python train.py --n_layer=16 --head_dim=32 --activation="swiglu" --norm_place="pre" --rope_base=2350.0 --init_std_up=0.0449 --decay_shape="linear" --train_tokens=87190000 --steps=3762
MLP neurons of a small language model. Each row is named by its layer, matrix (gate and up: input weights; down: output weights) and neuron, and shows model dimensions 48-143. Each number is 128 + 32 x the weight over its row's rms, rounded and kept within 0 to 255. A neuron's up and down rows have the sign that makes its largest values positive.
Before each neuron's rows, "fires after" lists the tokens most often just before its 100 highest values on Wikipedia text that the model never trained on.

fires after: " G", " C", " D", " E", " T"
L5.gate371 [116 156 105 138 152  93  89 117 161 123  71 121 177 112 179 129 111  91 118 152 127  80  63 118 150 105 127 109 178 149 149  86  92 180  79  93 137 115 162 134 138 126 175  72  78 159 149 135 130 147 135 136  99 150 167 127 160 142 127 148  76  96 153 199 130  85 176 147 156 142 126 132  92 130 110 136  90 116  81 136  85 165  95 166 120 106 146 157  96 142  96 129 120 128 171 143]
L5.up371 [122 160  66 126 133 118 156  81 178 159 121 154 116 144 163 187 100 136 120 159  59  91 118 143 181 113 133  53 188 146 133  67 162 158  78 113 154 141 139 117 122 127 133  95  88 175 163 181 199 129 142 110  92 145 124 111 120 137 125 108 142 109 112 150 125  80 164 139 178 168  89 126 137 123 156 144 135 113 147 114 105 143 109 150 100 113  98 173 159 146 111  99  84 129 132 141]
L5.down371 [147 152 139 105 153 140 132 141 156 169 160 173 153 112 141 151 102 159 155 112  75 135 125  98  62 148 143 140  90  69 163 128 112  32 108 132 124 105 121  93 159 134 101 122 128 117 162 115 134 122 127 129 128  95  90 157 125 113 148 110 190  46 114 125 134  91 141 104 133 166 135  75 102 131 165 108 117 154 184  88 185 137 113  81 147 112 134  95 106 133 104  66 106 146  96  83]

fires after: ",", " were", " was"
L8.gate441 [184 129 141 102 159 107 109 126 126 142 144  93 140 106 127 101 190 144 204  94 167 126 175  69 137 123  70 149 105 139 109 139 131 171  97 144 139  66  97  84  89 105 139 134 117  79 153 118  91 158  48 133  76 160 160 128  82 135 152 134 144  78 100  92 149 204 214 171 187 115 101 114 168 109 137  77 144 132 131 151 151  93 144 123 140 119 134 142 100 130 145 149 123 132  93 149]
L8.up441 [111 109 177  87  96  85  73 130 113 122 159 122 197 114 154 161 140 141 155 109 137 128 122 150 121  96  94 115 102 128 137  98 106 126 102 149 181 101 108 118 107  87 120 115  92 138 150  85  63 177  74  63  89 127 130 113 155 143 157 144 161  97  74 110 112 126 206  93 208 173 144  75 149  92 121 114 127 154 125 104 134 119 137 165 162 116 144  81 170 147 158 121 111  96 127 114]
L8.down441 [101 119 136 108 114 147  41 127 136 165  76 126 165 114 120 157 127 119 135 130 118 125  75 128 149 117 114 130  90  96  97 163 114  90 128  89 162 145 182  73 150 125  95 149 132 106  80 150 111 167 169 201 125 103 162  79 183 127  83  88 150 173  35 112 184  95  95 107 106 157 136 142 123 121  87 156  86 162 141 103 120 177 158 141 114 119 137 173  76 148 123  87 165  99 130 160]

fires after: " |", "s", "as", "m", "M", " M"
L10.gate0 [131 101  41 119 137  83 217 168  99  81 147 113 110 127  77 158  76  99 120 152 120 143 100 108 115 147  92 106 112  52 142 136 144 138 152 106 106 106 148 127 104 129  86 125 113 152 137 197  96 121 140 117 180 114 115 116 111 129  54 164 124 138 138 160 161  55 161 140 122 101 107 129 104  91  99  89 134 150 163 127 120 104 158 118 150 116  93  95 121 114 116 105 142 163 115 171]
L10.up0 [173 145 162 165 173 150 115 197  76 111 120  91 151 155 131 168 158  90 128 133 114 141 135 102 129 133 142 119 136 113 126 156 125 129 140 117 194 132  99 159  93 175  89 174 187 106  58 139 131  53  88 145 137 134  91 148 119 110  77 151 168 170  99 138 129 118 107  89 120  81 116 206 114 119 101 172  97 123 110 131  84 169 142 176 156  75 169 154  88 124  81 139 142 110  92 162]
L10.down0 [140 117 110  90  84 122 168 145 124  99 169  97  90 129 127 161  94 134 120 127 124 164 134 106 157 103 121 104 120 168 112 132 134 141 133 167 132 126 157 222 104 143 130 107  78 184 162  90 179  91  69  95 130 108 136 132  89  84 122 130 140 122 153 152  82 134 156 137 119 154 148 115  95 133 135 116 157 125 189 142 150  66  69  60  90  88  81 130 124  95 115 115 151 100 119 124]

fires after: "\n", " sh", " re", " g", " c", " "
L6.gate272 [141 131 134 177 172 137 138 157 119 137  68 165 141 150 146  82  36 154 192 117 155 154 123 129 112 146 124  99  76  86 158 134 174  60  83 135 109 172 171 160  94 159 152 114 107  98 124  91 129 156 156  62 114 136 128 168 127 128 159 166 158 216 117 148 144 124  99 159 107 143 148 145 135 118 123  80 173 117 154 124 106 169 109 125 154  68 158 117  99  91 113 114 133 109 160  58]
L6.up272 [166 118 135 130 176 142 165 143 112 152 111 200 112 132  49 100 100 140 165 153 142 134 125 157  74 118  63 110 108  85 128 130 113 155  79 109 195 120 182  96 130 140 107 153 143  68  93 128 115  88  83 108 143 166 127 140  75  97 180 141 144 179 130 125 141 145 119 150 135 162 130 113 147 185 141 104 161 143 131  86 125 132 128 147 164 110 137 111  81 101  73 104 134  78 103 119]
L6.down272 [157  97 124 142 156 164 106 156 183 120 107 206 147 108 174  99 102 108 188 181 116 172 124 205 147 139 174 144 110 138 113 117 128 114 198 124 170 161 153 144 160 103 156  96 114  92 159 145 123 158 179 153 107 142 134 151 123 118 154 167 139 190 125 133 148 111 101 163 106 110 153 172 104 145  81 137 120 102  71 180 175 115 147 148 116  64  82 146  92 121  42 154 100 146 115 129]

fires after: "\n"
L6.gate430 [107 128 118 110 121 130 176 158 128 150 141 126 124 121 126 107 123 153  86  82 125 162 133 140 119 149 112 164 164 138 146 169 132 103 113 187 159 153 204 185 150  81 181  89  61 168 165 128 152 187  72 180 147 118 138 121 138 162 121 147 123 151 140  70 184 131 113 202 109 115  97 128 140 105 109 114 119 101 147  83 172 169  95  88 114 169 145  63  87 118  89 132 152 154 121  93]
L6.up430 [171 127 160 100 103 131 186 154 149 153 133  91 169 119 135 120 108 120  91  91  80 103 104 183  86 147 121 166 162 141 166 154 161 119 154 126 151  99  96 127 124 128 153  83  76 171 131  73 134 103 184 108  71 160 147  59 125 125 136 192  80 152 107 114 115 165 108 124 155 154 126 105 144 110 125  98 102 140 182 125 114 137 137 175 107 139 102 125 162 197  94 154  81 143 149 140]
L6.down430 [ 83 181 139 146 112 122 148 109 170 148 137 130 177  47  85 128 137 106 110 128 172 128 102 125 104 136 113 150 173 142 115  98 143 117 141 134 106 135 103 106 213 127 163  76  51 117 102  97 116 116 136  80 123 132  99  54 126  96 139 121 106 169 127 118  74 139 108 123 154 139 124 104 121  78  53 159 134 103  94 107 115 150 170 143  99 142 128 117 100  88  95 172  86 125 138 117]

fires after: " H", " w", " h", " Sw", " O"
L7.gate5 [141 129  52 137  75 137 120  80  73 146 100 154 103 137 121 111 129 158 160 190 166 153  90 118 125 166  94 111 157 137 135 152  90 183 141 141 158 109 140 148 128 160 134  61  91 123  70 144 127  98  74 126 134 121  81  49 102 156 129  91 105  61 112 110 146 128  61 132 163  90 110 152 154 166 151  91  77 152 117  78 136 173 143 147 158 168 105 126 121  83 117 134  54 125 150 110]
L7.up5 [119 120  71  72 143 135 224 122 130 170 126 121 100 147 136 131 117 134  87 151 120 118 114  99  80 136 100 119 111 148 107 151 118 148 131  92 167 136 142 123 111 129 141  60 130  92 115 123 116 106  80 138 114  77  82  51 157 132  93 162 112 118  92  75 172 139 158 149 231 106 108 174 151  88  98 100  94 176 158  98 184 178 119 110 140  88 176  83  92 170 158 117 150 112 109 102]
L7.down5 [169 121 126  69  70 150 156 135 115 114 155 104 155 126 124 120 117 135  70 132 119 182 152 159  96 148 140  81 100 106 118 155 130  80 158 140 202 102 128 150 127 108 168  95 130 137 102  84  49 139 179 217 111 179 119 165  98 149 169 165  95 112 100 169 138 112 181  90 131 157 122 137  92 123 144  53 150 104 170 122 115 146 134 130 181 118 163  71 142 140 144 143  82 157 135 110]

fires after: " |", "s", " s", " S", " at"
L13.gate107 [ 69 173 118 182 147 151 139  93  67 110 160 150 154 110 148 155 142  63 165 135 129 134  81 103 100 123  33 122  60  97 128 170 152  75 137 115  83  90  99 119 112 150 139 100 145 176 145 127 191 153  93 109 181 123 104  81 163 136 105 141  97 140 122  94 128 101 166 101 123 127  78 123 133  55 130 140  86 175 128 122 170  98 100 114 183 153 196  85  93 124 156  87 119  72 145  99]
L13.up107 [151 115 172 138 128 109 117 143 142  88 126  92 106 153  77 164 113  86 124 167 134 102 159 177 189 105 180 111 100 195 133 131 154  92 144 119 140  96 137  76 145 122 186 143 126 173 133 146 142 151 149 111 126 111 122 128 155  91 193 144 168 163  80 140  85 116 130 116  78  57  70 172 174 131  75 156 135 179 111 186 104 131 153 121 105 142 112 150 102  96 120 103 154 156 133 132]
L13.down107 [130 125  72 102  84 127 118 143 133  81  67 147  98 126  92 182  72 173  98 136 148  93  36 187 148 109  96  76 114  98 140 162 122 162 165 185 150 130 119 110 114 135 130  82 106 107 173  93 136 142 163  86 134 113 154  83  82  96 102 124  87 137 144 140  81 166 136 147 112 140 129 102 139 152 146 160 124 104 109 106 130 152 141 102 123 107 135 146  98 114 118  99 168 122 136 126]

fires after: " m", " c", " C", " s", " b"
L4.gate4 [133  96 123 127 150 159 124  70  64 197  99 183 114 161  99 127 162 146 109  95 189 161  77 127 121  89 111 144  90  51 114 114  90  88  95 122 142 143 178 130 125 114 177 140  64 128 173 135 154  91 183  88 146 197 152 142  85  96 131  85 147 121 131 128 106 143 151  96 171 142 106 200 193 124 149 217 105 109 172 134 134 132 136 109 143 154 138 162 156  92 200  75 123 130 103 125]
L4.up4 [139 127 125  93  85 121 144 145 176  75 143 133 151 161 100 162 122  99 115 114  86 120 113 179 110 168  98 115  77 114 132 151 124 235 144 173 182  39 108 144 141 137 126  90 146 121 158 119 152 103  82 211 127 109 155 138 130 143 172 154 105 103 158 119  75 149 116 136 180 129 138 149 117 105 147  98 149 148 203 114 125 109 132 153 100 137 124 121 125  88 159  96 108  77 172 116]
L4.down4 [152 169 112 128 132 119 119 108 155  53 174 128 154 119 102 152 179 120 121 133 107 122 114 174  79 159  89 140 103 193 117 149 154 212 160 182 188 143 109 153 147  93 113  89 157 143 126  70 148 134 103 201 120  89 166  89 132 138 169 136  72 136 175 141 116  84 118 168 137  94 181 177 170 152 125 117 100 136 137 145 145 130 127 122 150 123 132 109  91 103  62 139 127  97 131 125]

fires after: " P", " C", " B", " F", "P", "C"
L5.gate278 [114 147 111 191 205  60 110 177  77 129 109 135 163 153 133 141 149 190 143 102 128 119  74 114 191  84  77 139 112 104 176 114 129 154 178 171 111 167 159 110 111 191 167 157 105 161 146 133  69  86  95 161 154 110 125 105 135 106 100 136  88  93 132 122  93 161 160 121 176  96  55 110 133 109 129  77 127  74 105  99 113 130 149  75 101 124 132 124 100 145 113 133 139 138 133 104]
L5.up278 [ 93 129 142  95 190 149  76  73 129 134  95  98 141 127 113 157 105  57 101 118 145 129  95  93 141 106  76  94 162  76 159 131 120 100  74 130  85 115 128  91 165 117 184  89  71 155  87 141 146 104 104 121 148 102  99 116  93 210 157  56 119 126  91  65  80 139 172 151  69 117 110 145 137 123 159 138  83 137 150 133 107 151  96 182 132  90 103 112 190 122 131 140 127 141 105 159]
L5.down278 [ 77  95 159 105 116 132 139 135 159 100 152 117 171  53 138 121 144 155  78 111 168 140 187 129  91 139  98 106 155 123 115 159 125  89  42 142 120 103 111 156 163 106  94 185 116  91 118 107  99 109 163 110 156 129 156 223 102 133 126 147 127  86 113  85 141 106 105 156 132 149 139 130 104 164  53 172 149 126 110 149 146 119  86 197 165 146 137 136 114  38 163 184 127 137 114  96]

fires after: " M", " W", "M", " R", " Y", " F"
L6.gate202 [145 135 134 164 178 142 169  67 143 130 145 139 113 182 124 143 128 109 100 128  46 133 133 125 135 124 135 164 102  84 141 161 198 138 117 124 108 129 123 114 131 121 108 155  61 117 134 165 121 132 170  66 178 150 133  84 142 119 125 130 107 141  72 155 133 134 138  95 175 197  92 124 156 115 105 207  75 120  86 102 141  95 118 149 147 146 108 176 119 109 140 124 122 182 117 156]
L6.up202 [ 74 157 128 119 182 130 150  99 178 131 111 150 159 126 106 180  55 180 169 151 116 110 146 130 155 158 135 123 186 114 124  98 115 179 122 148 140 120 101  95 147 148 115 180  64 150 131 163  93 110 129 110 146 148  91  92  91 150 163 179  86 142 118 116 113 191  94 121 162 159 138 126 110 136 154 155 153 103 154 105 123 123 119 195 142 138 123 127 116  97 116  92  78 129 155 103]
L6.down202 [134  74 135 134 121  51 133 151 115 134  98  96 102 151  96  97 210 145 109 161 126 168 124 133  84  89 130 150 134 111  74 141 112  86 125  83  91  89 153 103 127 138 186  74 117 142 113 142 108  92 104 151 134 118 165 138  95 135 115 137 146 134  95 163  71 126 153 142 201  98 146 103 130 180 101 102 172 158 133 149 145 108 156 166 135 171 132  74 129 104 114 125 103  95 121 145]

fires after: " d", " c", " C", " rec", " ag", "C"
L6.gate1 [107  73 104  82 146  92 140 173 123 137  73  63 201 173 134 121 162  83 136 127 168 118  90 199 141 122 122  97 128 146 178 140 149 139  71 100 146 159 108 171 134 124 189 121  99 125 177 155 159 171 155  98  98 128 145 156 143  76 163 129  95 123 149 174 111 133 167 107 132 110 121 164 163  79 165 199 138  78 161 116 152 155 181 129 120 113 122 125 165 113 140 135 136 127 122 128]
L6.up1 [ 47 102 119 110 151  81  69 118 139 122  65  81 177 122 158 137 144  43 135 172 135 138  30 180 126 140 100  61 105 139 151 217 191 154 124 130 135 126 162 132 142 109 177 103 118  73 138 133  75 143 115 133  76 125 124  95 158  90  98 116 111 104 101 162 160 121 163  56 142 134 138 196  90  65 141 129 155  53  90 169  80 140 125  97 128 128 126 111 150 123 155 128  89  91 153 147]
L6.down1 [170 207 109 146 110 127 103 140 129 140 103 129 135  78 187  98 142 128 155 120  96 119 204 162 165 115 100 153 168 169 192 147 134 144 106 202 144 171 112  93 139 157 126 191 167  64 133 129  98  93  91 164 135 115 121 134 159 116  50 191  53 136 129 125 153 145  74 111 131  91 152 132 170 133  93  95 144  79 184 105 104 126 116 127  80 137 161 116 149 139  97 116 131  98 132 160]

fires after: " J", " v", " f", "j", " 6"
L4.gate394 [148 146 171 131 110  62 130  90 141  86 113 117 123  78 117 130 153 131 159  87 103 173 176 158 118 160 132 111 141  90 103 183 103 127 146 179  85 144 148  86 207 159 106 105 137 135 171 123 170 137 117 188 118 169 135 124  96 162  84 151  97 130 126 124 110 184 157 117 114  68  56 138  80 132 145  86 141 144  85 168 180 102 152 133 115 164  74 150 102 114 171 111 111  87 166 198]
L4.up394 [129  79 185 142 128 101  92  75 100 147 167 134 154 146 181 118 159  93 123  62 152 105 192 137 114 167  99 135  94 124  66 117  79 123 103  92 141 150 147 115 191 134  75 124 168 141 174 117 157 121 120 153 162  62 112 127 116 131  98 132 113  93 117 118  86 149 132 156 135  81  72 162 120 124 118 129  93 162  95 154 133 124  88 115 142 176  72 163 120 125 151  81 171  72 150 187]
L4.down394 [143 101 195 134 174  69 182 104 171 104 125 105 126  62 174 128  94 156 175 120  78  97 160 112 111 161 149 137 136 101 104 172 182 112 131 136  84 162 105  85 140 134 166  95 140  83 122  76 169  87  74 130 113 106 148 144 149 168 182 124  81  74 103 164  78 181 122 136  83  83 140 118 124 160 124  64 171 163  96 116 140  99 153  92  86 135 147 112 160  94 103 184  80 106 158 207]

fires after: " c", " d", " C", " D", "d", " cent"
L6.gate269 [102  92 137 114 150 132 104 111 163 144 109 118 158 182 123 118  89 122 108 192 128 125 101 143 195 127  92  68 171 153 104  96 210 120  77 184  78  98 106  94 171 167 160 142  42 115 134 161 128 113 113 100  89 215 123 129 123 101 137 122  84 137 121 120 112 151 114 140 130 182 129 122  61 141 121 109 174 112 151 120  58 144 133 172 137 120 173  82 157  94 150  86 124  57 161 122]
L6.up269 [114 144 113 129 102 138 111  48 161 107 147 102 100 116 139  96 148 189 138 102  95 144 127 113 142  77 144  72 113 183 128  70 108 157 171 119 114 127 100 184  87 116 106  69 103 166 167  99 183 125 151 102 149 166 107 200  60 141 123 121 114 101 105 101 119 144 129 101 107 126 192 175 121 109  87 101 239 140 142 140 144 113 153 115 212 123  74 135 144 109 155  86  94 113 112  75]
L6.down269 [131 163 115 201 123 177 155 176  81 124 119 153  98 145 104 168 141 144 147 107 107 178 133 155  90 124 166 156 132 112  98 116 115 142 146 111 145 111 147 169  81 135 116 152 140 172 124  90 154 170 138 170  99  37 184 138 159 164 109 169 173 133 107 111 157 116 167  89  75  97  65 141 116 149 134 146 112 118  91 156 138 128 165  92 117  96  82 156 166 102 120 110 117 155 106 154]

fires after: "\n"
L6.gate444 [ 86 119 119 129 138 153 119 206 167 126 126 108 122 152 107  88 157 108 129 126 116 145 131 173 111 157  93 111 145 127 175  92 169 173  90 129 174 131 136 130 136 156 180 132  73 165  49 165  72 168  32  82 211 172 170 163 105 114  68 158 172 162 168 102 132 134  90 162 142 135  70 137 184 188 177 110 122  65 127 150 138 105 132 111  92 143 189  99 115 115 145 147 132 119 148 168]
L6.up444 [169 196 144  84  85 106 114 208 153 135 162 164 188  88 162 129 182 120 151 148 128 126 110 144  67 124  58 139 110  92 164 105 125 111  66 148 153 144 154 154 125 172 185 159 105 149  82 147 110 127  76  95  99 178 163 123 133 127 138 131 130 164 163  71 128 163  83 143 144 123 127 172 154 181 176  87 107 104 102 125 113  89  88 133 105  89 127  47 109  94 130  57  84 166 161 127]
L6.down444 [128 145 145 128 140  70 114  88 175 121 104 109 129  28  69 153 130 156 116 159 126 130  44 119 104 101 172 158 121 134  92  95 128 140 125 110 156 101  94 110 135 121 136 123 146 114 157 130 128 215 143 139 147 126 121  89 149 177 145 175 117 120 106 137  83 192 129 141 167 121 140  88 154 147 139 102 105 145  84 138 111 116 149 141 128  98  84 213 160 107 192 167  72 128 133 150]

fires after: " Ch", " l", " re", " ch", "l"
L8.gate429 [128 112 145 148 153 109 126 113 117 127 135 165 134 131 158  72 133 215 111 108 164  79 113 126 104 124 105 124 132 113 102 118 124 133 146 121 171 170  92 153 127 123 112  93 144 109 136 130 134 105 155 148  92 110 147  90 102 132  98 119 122  74 130 153  95 145 111  95 144 128  33  77  88 119 113 168 163 149 119 124  80 184  55 171 135 189 139 158  75 128  61 112 142 143 109 111]
L8.up429 [103 115 178 115  75 104 125 104  88  92 140 138  78 175  73 131  57 100 136 141 143 158  80 131 111  81  71 107 182  62 105 112  95 108 140  88 190 118 172 159 113 121 157 123 126 121 131 161 144 116 136 146  75 150 108  93  91 119 107 144 162  96 108 121 173 155 146 123  85 146  68 144 127 134 152 155 155 209 136 111 156  80 174 115 186 146 139  79 104 163 161  82 126  95 148 143]
L8.down429 [174 127 135 121 148  70 109 130 110 130 112 112 215 145 108 142 141 117 150 126 113 136  92  85  93 125  75 145 149 127 148 146 119 114 193 132 143 152 105  97 108  35 158 151 135 134  97  86 145 111 160 155 111 157 159 187  77 125 193 141 125  55 110  89 139 162 120 138 140 103 120 145 109  94 120 110  93 101  85 133 165 122 150 171 117 123 182 166  68 158 102 124 166 207 118 175]

fires after: "p", " f", "P", " C"
L10.gate32 [109 149 123 142 133 102 138 123 150 144  62 142 111 145 139  87 160 174 106  77 100 105 152 106 134 116  95 130 134 119 129 147 101 110 143 136 142 186 193 126 185 158 187 117  79  93 166 129  95 135 169 179 151 184 150 116 103 105 150 101 127  94 118 146  81 202 100 130 160 136  97  82  85 200 138 130 125 106 154 159 181 121 150 188 114 162 120 140 130 126  73  42  93 117 147 107]
L10.up32 [ 44 116 178  69  89 155 115 162 221 128  95 148 119 144 149  96 111 138 140 114 117 140  93 102 106  63  73 137 162 132 100 174 145 168  84 180 130 110  87 112 124 128 136 173 119 191 167 166 175  76 149 159 154 114 129 148 123 175 168 226 139  79 158  77 127 122 164 102 130 138 195 150 168 142 165  95 168 140 170 125 127 135  84 107 104 155  94 140 141 135 142  75 165 156 158 162]
L10.down32 [ 85 120 128 118  74 124 104 194  60  96 197 127 107 101  93 120 113 151 169 126 135 167 149  49 105 146 162 140 147 146  60  98 142 125  90 124 207  82 133 210 155  55 167 158 130 127 138  92 104 140 130 128 165 119 172 116  89 134 108 157 135 158 144 163  94 105 106  97 120 119 110 131  79 105 103 155  80  88 143 135  53 140 157 181 107  93 125 161 137 127 178 200 157 100 133 171]

fires after: " in", ",", " from", "-", " f", " the"
L4.gate361 [ 97 117 185 121 157 123 123 110 125 150 144 109  98 166 141 165 101  78 148  93 163 146 143 143 109 101 104 102 117 154 105 166 170 140 156 165 215 106 107 106 108 104 109 138 114  82 117 151 125 191 136  99  90 104 109  77 153 164  89 102 145 137 117  68  57 116 157  89 170  93 113 142 149 132  49 126 115  89 136 145 139 100 108 134 140 138 148 101 150  79 179 101 121 126 103 120]
L4.up361 [117 124 223 121  87 101 107 138 117 139 146  85 140 143 162  70 130 119 180 149 136 164 146 206 131 100 130  93  62 132 137 189 124 181 109 157 148 117 123 115  83 136 167 181  85  64 128 123 118 159 149  99 142 146  93 124 153 126  94 118  89 119 106  96 110 159 169 139 135 124 140 134 202 134  58 162 129 101 170 139 175 123 136 104 125 135 157 136 128 138 160  86  96 163 121 152]
L4.down361 [159 143 143 167  64 107  78 147 139 133  94 137 140 114 172  74 136 134 154 135 129 195 154 140 183 127 127 133  92 117  63  90  91 138 116 106 123  86 161  97 131 167 149 149  87  41 186  70  84 106  80 155 176 133 119 145 127 129 128 134 145 106  80 141 157 146 148 166 131 104 163 127 153 151  99 142 153 158 104 130 148 130 128 133 120  78 123 120 131 150 121 111 202 165  83 172]

fires after: " f", " $", " (", " down", "1", ","
L10.gate6 [130 124 116 169 115 138 115 127 144 119 107 193 155 190 156 139 112 148 125 137 176 151 183 172 143 131  80 159 105 142 114 165 139 164 139 103 184  65  64  75 153 172 173 158 123  80 163 147 121 132 178 173 124  53 141  90  99 158 132 154  90 115 154 150  67 118  97 179 175  97  98 151  80 115 112 138 161  98 142 176 197 107 162 111 131 155 134  88 105 145 148  98 150  98  84 159]
L10.up6 [144  81 144  63  76 104 150 140 116 114 125 145 149 193 140 142 230  89  89 122 153 114  68 178 100  81  92 176 173 155  61 154  88 128 160 127 131 153 137  79 156 135 128 133 109  85 144 104 114 197 134 139  98  86 134 138 103  85  65 180 177 122 128 161 120 177  77 134 215 160 137 102 107 129 103 121 116 206 137 136 161  84  97 100 114 168 120 125 103 123 128 129  96  72  35  93]
L10.down6 [ 75 127  75  99  60 136 103 148 136 165  64 126 140 160 126 146 168 162 128 136 205 144 103 106 150 117 119 154 122 137 121 124 103 129 148 106 177  99 140  95 147 139 172 114 137 180 129  51 110 184 172 151 101 121 193 122  62 103  84 104 206 137  78 109 121 166 127  66 127 174 146 149 144  65 148 153  87 132 100 141 149  81 149  69 143 106 175 128 114 125 110 152 124 161  97 197]

fires after: " h", " H", "H", " sl", " L", " y"
L6.gate83 [150 118 138 179 114 122 148 132 146 133 110 187 134 154 171 150 143 184 114 147 112 188 110 175 119 113 133  87 182  58 120 152  36 195 115 108 155 113 134 151 143 151 164  73 159 143  82 142 172 133 133 150 115  79 129  78  72 116 119 115 114 151  63 165 147 159 182 126 160 144 129 151 119 132 155 145  95 135 136 126 123 134 120 133 149 138 130 147  75 121  87  76 106 138  92 109]
L6.up83 [ 80 155  72  86  61 214 125 115 149 128  64 183 107 116 107 168 160 114 119  98 117 137  86 133 149  75  80 124 137 103  86 203 172 129  92 162 109  75 161 125 126 140 105 123 136 131  91 103 143 106 112 137 113 115 113 155 135 163  72 188 101 122  73 122 122 163 127 105 125  69 129 105  75 172 145 148 119 140 153 106 105 207 120 133 117  91 108  84 147 127 112  74 143  85  86 122]
L6.down83 [ 82 158  62 111 123 153  90 112 113 110 107 165  52  65  97 162 155 108 115 126  95  87 116 185 132 181  89  91  88  98  74 167 138 113 127 121 136  78 150 108 124  93  91 135 101 135 114 164 147 128 146 160 147 126 116 152 118 142 126 154 110 118  54  95 141 108 159 139 128 106  70 179  86  89 142 152 125 101 103  88 125 181 119 106 124 117  94  43 139 115 147 105 163 110 109  93]

fires after: "–", " J", ",", " 6", " 9"
L7.gate297 [126 114 147 159 102  86 137 124  94  84 145 126  97 116 101 142 165 117 181  96 145 172 101 155  59 144 159  85 158 117 101 118 100  89 121 156 110 168 116 115 119 143 146 141 133 121 132 125 141 108 121 144 138 121  87 181  96  68 142 213 144 158  67 130 154 150 136 128  99 113  85 119 145 130  81 164  79 142 135 164 122  84 169 198 199 152 135 160 109 183 103 153 142 137 173 201]
L7.up297 [ 75 160 109  98 137 168 119 102  77 166 173 133 124 157 127 156 141 155 116 122 108 164 171 135 140 107 159 129 141 138  53  87  73 189  99 178 167 170 111 159 127 106  55  93 148 186 144 137 148 158 138 181  99 104 160 212 129 159 108 147 138 150 105 100 100  76 177 125 164 144  96 172  83 112 140 132  60 127 141 159 148 144 164 138 137 144  92 169 134 152 109 158 198  97 108 171]
L7.down297 [143  99 155 149 144 108 152 122 184 140  90 145  88 116 113 114  96 122 124 105  96 141  52 161 132 164 113  95  89 140 140 172 120 127 162 150 125  95 132  78 111 120 208 123 124  65 101 125 120  98 125  69 139 157  75 123  93  75 192 199 152 137 162 165 117 163 155 151 105 105 149  98  93 129 146 120 142 128 126 123 117 117 129 142 124 146 133 104 119 207 136 108  96 160 154 136]

fires after: " d", " s", "S", " ind", " c", " D"
L6.gate437 [124  62 189 139 145 129 106 197 128 197 171 153 143 147 137  94 163  88 151 153 105 127 112 164  97 162 176 148 104 134 115 129 152 134 101 114 170 133 120 136 140 122 168 161 154  49 142 160 113 128 175 179  94 217 148 179  97 184 151  90 113  60 137 145 143  95 138 163 137 111 123 217 167 185 122 127 161 141 104 146 137 173 141 143 220 123 157 124 179 146 109  83 160 145 170 162]
L6.up437 [117 102 113  64  68 143 104 132 144 119 143 100 170 131 108  88 107   9 133 110 117 155 181 136 168 129 144  69 155 143 198 178 113 152 115 106 154 127  75  98 102  68  99 112  85 184 186 120  60 125 113 139 131 160 127 164 138 159 129 204  98 112 147 177 134 146 105 136 154 126 179 125 100  95 144 135  75 164 124 200 136 134 192 181 183  55 134  96 175  77 119  85 123 122 212 156]
L6.down437 [158 167 118 127 143 148 111  86 131 114 106 137 136 110 155  97 112 172  82 117  89 146 136 162 135 153 132  88 171 133  56 109 183 175 146 167 177 155 117 165 166  82 157 166 164 169 131 123 120 111  68 115 129 117  85 184 171 135  75 154 124 145 182 120 128 118 104 116 152 151 198 105 182 111 106 155 125 131 163  89 101 124  94 141 107 113 133 125 141 125 129 120 124  55  83 130]

fires after: " l", "l", " L", " v", " sp"
L9.gate381 [165 123  87 160 118 155  49 119 146 158  62 133  57 114 145  62 190 146 133  85 133 141  69 162 105 159 172 132 116 117  94 137 135 114 147 153 148 140 160 151 101 103  97 121 115 133  88 129 149 113  72 132 163  75 147 106 155 161 164 114 127 119 138 171 124 131 114 126 120 135 109 140 114  93 188 183  82 197 121 124 120 134 140  93 147 177 172 156 142 127 147 120 111 132 100 109]
L9.up381 [ 95 169 134 117 127  87 139 105 136  99  46 152 144 168 140  95  88 127 103 146 109 142 150 162  86 197  94  85 163 130 102 121  79 142 141  87 123  92 145 124 144 178 117 112 111 138  86 123 132 168 140 166  67 122 138  91  98 113 107  99 101 138 143 137 118  84 116 135  93 147 140  87 179 169  87 154 133 121 143 154 107 141 162 135 125 106 103 111 154  83 111  51 134  96 128 110]
L9.down381 [ 82 189 129  97 101 138 151 110 126 151 165 136 138 128 117 156 140 130 125  78 182 112 155 129 130 137 169 158 118 161 136 123 179 106 145 159  89 142 158 134 110  98 153 166  94  68 118 140 139 136 150  85 137 130 115 191  84  47 113 185 149 147 136 120  78 126 157 118 186 110 145 129 143 101 163 133  51 138 107 138  79  58 110  96 107 104 155  90  77 126 143 150 110 119 137 111]